config.toml
n_layer = 21
d_model = 384
n_head = 12
n_kv_head = 12
head_dim = 32
d_mlp = 1536
vocab_size = 2048
activation = "tanh_gelu"
norm = "rmsnorm"
norm_place = "pre"
norm_eps = 1e-05
positions = "learned"
qk_norm = false
attn_scale = 0.177
bias = "all"
tie_embeddings = true
parallel_block = false
init = "normal"
init_std_qkv = 0.0199
init_std_o = 0.00307
init_std_up = 0.0199
init_std_down = 0.00154
init_out_by_depth = true
optimizer = "cautious_adamw"
lr = 0.000677
beta1 = 0.9
beta2 = 0.98
weight_decay = 0.16
lr_head = 0.00766
warmup_steps = 204
schedule = "wsd"
decay_fraction = 0.753
decay_shape = "linear"
final_lr_fraction = 0.0
batch_tokens = 32768
seq_len = 256
doc_mask = true
z_loss = 0.0001
train_tokens = 303600000
steps = 9266
dataset = "wikipedia_en"
MLP neurons of a small language model. Each row is named by its layer, matrix (up: input weights) and neuron, and shows model dimensions 256-383. Each number is 128 + 24 x the weight over its row's rms, rounded and kept within 0 to 255. Numbers have three digits each.
A block is one neuron, or neurons of one layer that tend to fire together. Before each block is what it responds to, as a language model described it from the Wikipedia text at the highest values.

Mid-word fragments. Middle pieces of words split into several tokens, often names or foreign terms, such as Os-tro-goth, Da-u-ghter, SM-li-ig-a, and the first half of 鈴.
L12.up500:095119125118144086138157148161111173124128129090104101123097150104105151135150149145109135117121140143120114130172188124132106147142101116136135123143145133078132137067173117129135126160116142143131098152113149156168127165131132116134155107143179115147108103134143136115138135134138129124100086106161156107149126116128133092113117167117164122112080135150124079132118165111083136146124

Repeated-sequence copying. Tokens mid-way through a name or phrase seen earlier in the text, such as Pender|ec|ki, El|ler|by, Ta|kealot, plus positions in repeated table or list rows.
L18.up2:144181145098128084170096140156076132133147094145124146160141126125166131124127125110130092127106162144142126148126166120121136140146147115104152109156160138140099150085169097105127133130145133148139170171131047126117157153141100100167133129114124125153122124158135144102113124115138161123085118086123132096128118133158105095124105118131098126147093108177176136124105135119166121119138
L18.up100:136122130148134141143131155137089136153170108086152130123135146120092153162130150165144106120154141127123120147109146128103131110140109129108143108158122114157108133140135104122116112105145143135137138160107094122139123124154121113152138180146100130070134135146167094151110126085143146068127107118109175148134170168176114121097091128105122128158186137196183144097111109098152157130170
L18.up122:137109153109119125126131166120120137114122124120071111130160128085142132109109099143145093167095129191105126142139159172120091126154146173128127056128138104168145138115148120117142126149132138110102153090112086145132158143126112107152141151121113132091091131172113094116149107116088113106114140116137090070087156131176086107113121124125106161142146092155145156144127117114138109139133
L18.up188:102189095104151122140091118117114081139156089123119110114162138114114086139129159150166132134143122123104151129139160156109138131190122183125144144117127162090135127129133120112126165123150167126101149179118100134145142137135108126110166155136117139107098133132143120122183123121146130083094130127128136138161142125131191106108120134094134108138145147139164139066145159130121149136128
L18.up205:165129161106112143118098115104150095116109097118129128094108105137134138100143109135108110140115096159113048155121101124148115102127142154127156166120139159098147126100107157136161164124149132124126147180166106133137146146146147103125121091121127119139124158121157166134133128115113123145108099088163143114163095144134114114103174158141124133175129127163171145128090141112114130145118
L18.up220:087136113091092145130138107137148132133167100104122112148132164135116141116123146112126156132114127128086127168187129147112163120120100139121143115145131175126163125129155101072102103134135144147143093149173117125171122128122131147122128169103117117094182127126179096092140137100156124106101116113091110127080143125155098144106115162108132093178130152145136181129134130139145151080097
L18.up276:152126154109125101162129119103089144126117154118132115156083153123100150130113128156133113126156136135161110152164173154156123138183138119109140121119122093166154151135160114138115162145140125143145155140096144117113113148127132105093145141146102110101105117140104126171088153089224147099152114156096083186143128086151093131164158162076130169175099126095154165115136142154122178103090
L18.up293:099153155096114067149109162173100096092163125111125198121132112112088142130171114162135105144111120179126106174070138132127113110130115102159158084133138162070076129136119090113150120137124127144081157135104097151144110132134150106118124095168094138117077138134158139161108115118166133117121103142115121131163156148128104113119152141117133159171164129176160144131148164102129156137173
L18.up496:137132134077141122155139148126141137155128172090122142132128165110081170121138153095141081123129143143169144170145162172187105136148140145126139064110129120096098135131136150113134141204095118132124169110110089122150077121127135138115138151125109136103123125168129114112121151133150136128117126066090139130094111104154107116114114124119138121121116073103165142127126162105129153124095
L18.up514:168130158120108094160137161110089161153161130127133123115107134139142123148103099159158172110184139154123133168121146125143099133115085122115130115144136140132092158134134113156130113148163149151129158120110107164152108138129122133112126159177109126138141135103130130098170158104171136116103126116133089149140092133140104103098113126094145118125144141121165133131119149148123124122113
L18.up722:149128190127129136115118132123125135151152134126124141180085121101116139132116140147125132109141111128151148126143141139155118145145156157134141125166109128117068139128159066089114113113142085111138130125117102127124140132126102111121110113152119178102105165133159089119139139129161087127108144132110137167116135142144088148119125120083135143143167157175149142124145131101114160122093
L18.up857:105144164093101177107150124111128142105105164136135127141130130110096112094119188152162139129145136156105062131191110149137173116114128124131122138127132093111130153147144121130143145139117164149125106100105113137131142119142123101175145147132132094119140126135137073133147138114170097119105154092172112152102089109130115122126106117148122134110135142122126110155117126130141138130093
L18.up1100:104139109074154134157138147138124135209113111142118133068133139138150140113180118114118115148163109112114114173111125147130086140118141117120131114114151140146106131066162110120152122152104113158178117134132071108167115114144120116117158137122138118145106138153122087143114169107131129065092160146095131110172113122128125124093121161152159071140102087122127133123168122109123142121140
L18.up1120:151141116103123119101090100125138132110128100135114105170137141140141138126146122125148114135142151109135124130151178126108119140108125129116129139103170086114112180099116151107101144105165172108170136156138071151113156120093092135118131151160124124145120174101123107156123190147137084139109100132144110140175099114131063107099098118159147135107116104120160199115135136126135137127116
L18.up1125:156146126118115110170135128159130122155107150118095126136145150169147102128129162126122135139117157128156168121102147142151122133138128156128132137125141128131130109139133082108157130146138128160110170175096136122113112147135105148112148134140123152143139141150186115103111132161126108115129129084121165151118119106152125142134091105159122129131137119190158155127118121081138184110094
L18.up1458:143131115111112119143136105152144150116146119120152135181111130143122134153124155152116180118162152109133142162119154114135101172128157138108151111157131129134136150079118131098135122140117111181151196143127106126122132172147139143138151151123138168125115170132209100146121144137124152094092112143131135173150105126145107094132139157094138141128142183148169166067138118121107155098133

Mid-word name fragments. Second or middle word-piece inside proper names, mostly personal names and some places, such as And-er-son, Jo-rd-an, An-na-rita, Mass-ach-usetts.
L6.up843:146102115155119079140148132102169151131125121097100131125078113105120157131103124113149151102126144155122132098175143129148127139154179143150161123145154154171130090181098144135125100114106180087149151123178098149147138121106109148167123138145166091128096109102116123126114106160141110152147111132147125109100149099174156137090163134121123110137143106159111126125152135104109111143131
L6.up874:150109126144165085164137096148107147122159140176092151157103154110102122156099094103151120116131108160111120157149149107163183169118126143083172111117119102184105176117124112101152113183133129168114130126095096146113162147158119167129112140134126132119152144121166110115129133129179112142123112127148122178140133123174130121129130158129075172087161118129123118161147109132082149132142
L6.up1217:143125143154132111169126179158071145118130133128132140136137134113104155142148163078140137149153115115132107135137126097193102128149169116093150079117123150174106135120122097161133096120146138138105134118107136171128119131105139115160110173145121137150131117114155112134130132130161122125134114139163112185116116109199109125150096182127158138084119123115119140099113144095056159131117
L6.up1477:154141102109125110130107109164110129142126159088127084154124127148154135171136129121117141117148118137121123122157118135140090131105117088127117103169161105146127112160145131123126107173182115110157151124136120123096144132140112128159124166165144137127137099158123100124160124128173047102123165140149112157150126156155104133143113161141107138093150119130099102189147155084120141138132

Token before a number. Separators and words right before an expected number: table pipes in sports stats, month names before a day (October 29), No., ×, than.
L18.up25:164136127138128141113107132120150173092106104144107135151171202138149181081108084093119156140142070118098120133147160144081103107152152149113181165113124087154123205100127157141102077108137160114161117107099128136114159083122138116091140131146125116133124123141093142139167196089109102100109114116113166130124131080095179128116127130147123144107143131138142138134112116125099104155130
L18.up32:103128083135110085132104103138135119130143137123127101106151096092138175128156137146112142130104168145127132123126135115116128085101168132151190153100120151165106114139098082096114119150157133109139164123107126115065108154131103152189137133130150131161111130164149172142136138127114124107106125170114130104132089120117157142177111099140102136092141108170148127102125143141124123135117
L18.up157:143175152121151125122163137100085134127129127127143144133122198129114163128140122163097168107105100141128120160148123107156175114132148147131162125108130136128152151104166109152201110167135096150096122146132152130123119135110106147111124124152121131161134177109117112105139183099129152117144070097172117135165141088092128085115131132135155158106140128142108140129155144166122136152094
L18.up210:128184128090114146149111121099120132144152105136124165093153131146127140103139089114133133108097111143094101176167134139090125115110160162143137127138136147106149151160102168129152123121135123143124121099118130042083124149137081115135156069129112071132149121127175142141137165160103125103128136123095122126142119094127113137145121089162153092117127127143153080148117171110142127175122
L18.up334:133132119085104122120112126082131191093133176115100183114102166135132125097131134150116122155125128149138141154154113148156142120075150147137156134160147116134133113135149134147126142122130137114102138114137148105099142150144137137087170052139156091128126137137120132145152110101131126062117099098139115076144098096110171151194137120143130151092138104122099180136099107101165132117127
L18.up366:138120125128111128083135137095147138129141104115159128106116145110123167137171117142157107101096146161099150130101117146146137080121185091164163108108111122138108151088108132110130087137155155133114117113111138137133147110154173108103142113143148098143138165126117119094147158128110086087095160127148139080145125114099170130167123124134141167096152153164149107127129185098158117153140
L18.up677:108145111123095110110125121136202105114142140130149141108121131105116144121146094095144127127157157159118076159148094142109145096112140098185183093144133096126146141132130069111099140087109084102143134120121096154140106128121137100095128122144115157106128110113127180148155144138126117093082178123095126137143115097095131164115156122165111093135149098092157129096137108104162133126106
L18.up772:123127145146134120145078155146148142107137134129129143133088159129113119097140148127162136117115096148120167098138139184145115066113153096123137101118124075153116142117128105165118112128114094142141114108096085112095132155151125105145171163157126101138109143145101104109146138107168114128080133106121102130119134132108118146163135170168150097142134157128113175102070184088101153136134
L18.up796:104133118126149140130117117144139116146140144118103153119139122119215148124151115117147141122181095142123117131145154105153091100153163133138158093113139161125113158108153113133123082162175142136139133115150125128146131134145125138123148134125163121115116087144139116110155108081128081103050132137128113132187125103115168103148162112138152161138104132105149146146105124141109168143154
L18.up822:171119098094125154131106103135164186135094122102099132140104123117160109093157114125107163100125118116110142158186153138110116140126119141114149145117119121131121175115134139137126090102139161151117147121096123183148115102134114150167183108127169120138157120115132144117154155121116103049105114097119179137119145121106177129132134156155146161152124135132098136106124150103122164147155
L18.up941:153107108124097168112127149149132132155139122129107164128146105154144143137105118140134149147144119177092141107125137184128135140132157122072122115114133145125151143126126131152124078110122134141124126160112126153145157122110120134120174127110129141098120096111128081107133158113126088098079116127164137122087152104126157137096149139174112137120103151121129111157111115084140128130139
L18.up946:142164107115144137136137114141111139145126088130096167148123168112145116097148106107146118110159085115143129140103126105139131098131116168115166114116107141102107176092144109119100084160135136138134101126111160136133115097144121118140123097135148188122109109134144111170181181117090136085133099081198118174170114104115130105141127201105121130140104093133108112123141115140165156143157
L18.up1002:126107126165128151137122137123155141163143135130070132078138146136132141119182123124147166133138078138132175144167144127180120106107145135111128114135114137103134135136102157128145108130162120135157094133118121084118104138118146125141133117115196144119130152133079102069134137132172110113127131180102141126129154095114149075131116134114131159146090139149157129109146137151155200170115
L18.up1160:131141155122104126127107114109140122082165105113142174157131112128128140132102202100107100091123139159126151089159100151116120103104152095109136094081148125106123148143134122141092124147169092119132128112131146143144130146104112185126128131122132119116148167163135115130111165107160133111125116128175138161073131106115142122156105134109135137143139111120107154155118159136162171113158
L18.up1176:096160131141065109134089150126166105127129104108122137118139131115128143110113115122151136148140165158138096183122119115134080106094152102175197135120127120147081148166118110123126152135121089108110124115107170142129164120147160103134136114151104138111127109119126129111111142153130149124125122116153127143158097111096114141163175093154114125131175120110144145144123154106102120150132
L18.up1335:120114147140158144139086126110175102159111152107169146122066121132087151107160126128109115091145133140114133120133162144147105110083183126163118141124153140133135120142114134145113115138103116123175143131085101126139098154143099130119206126156142116103115138129143103173151148130109112054102160133098145115079159067121112155147084128137134149132147110128093150137135152127133121134101

Date-introducing "on". The preposition on before a date (held on, born on 27 November) and the month after it; also on/la/in pieces inside words like once, placing.
L12.up297:149134160161123118129113166117116116147144131148123105141092159138114136109136135107113129123127111145106152125195146122131123083089139159132138092077132100144137120145106093121116078121099103134145128106110105091137115128116117123173135131168128152137157146134107153157147131124125132113136091140153116101156123080122163123153129136117128099088119177172125116144103165132106135167120

Word-fragment continuations. Second piece of a word split after a short fragment, mainly s after Le (Leslie, Les, Lesbian), also il in failed; plus table pipes after numbers.
L6.up558:127111092171163097128163106125165122141151138146101093144117150092125144130120157133143151108207133114108132120117125178135113135111121135106138106129116086131112161162172098134133111190144150139130113167115117130091120137147169110139128122155144117143116111133077144100081146150149075123103123118100149116136152099179151110112112182134087124127166143114138145103152121115151118172046
L6.up737:165124106160120147120085134123105101155182074144117171139100142096160140151136117126148111067138105167114145119128156143138169114133143174144126075128133116169150130100089097140121125147106112132094141130142135144123087112118124125120127218136147105110114115104127108152158148135102126165089124148129125168118129110128077108164121138136154169089141133135137140130106127130107170165182
L6.up940:118099121136147145135113148167109140173151132107136098085115138140150123137148064126105130090153093117096095120132162172090158127118134130140136085124181164112160135105160095133150086180161135172109160123154096149114149158154120082123137171124151139121120113148123138101111122115075143102146118130154125124132153127139162080147138139134135130097125159110101118132138136096154127143118
L6.up981:149105147155164158144141101156089113183130123130093089109128166132130110135101100137145090099169092137129128122141116150106123128139146115110136149125121135101151134099161069134159109152138124160094130113155131132161102153143128145112128158148151148144150118113142140117151132151090119142105086128100104123109148074115103121100127124122103164104143153088090156143140193112105150136149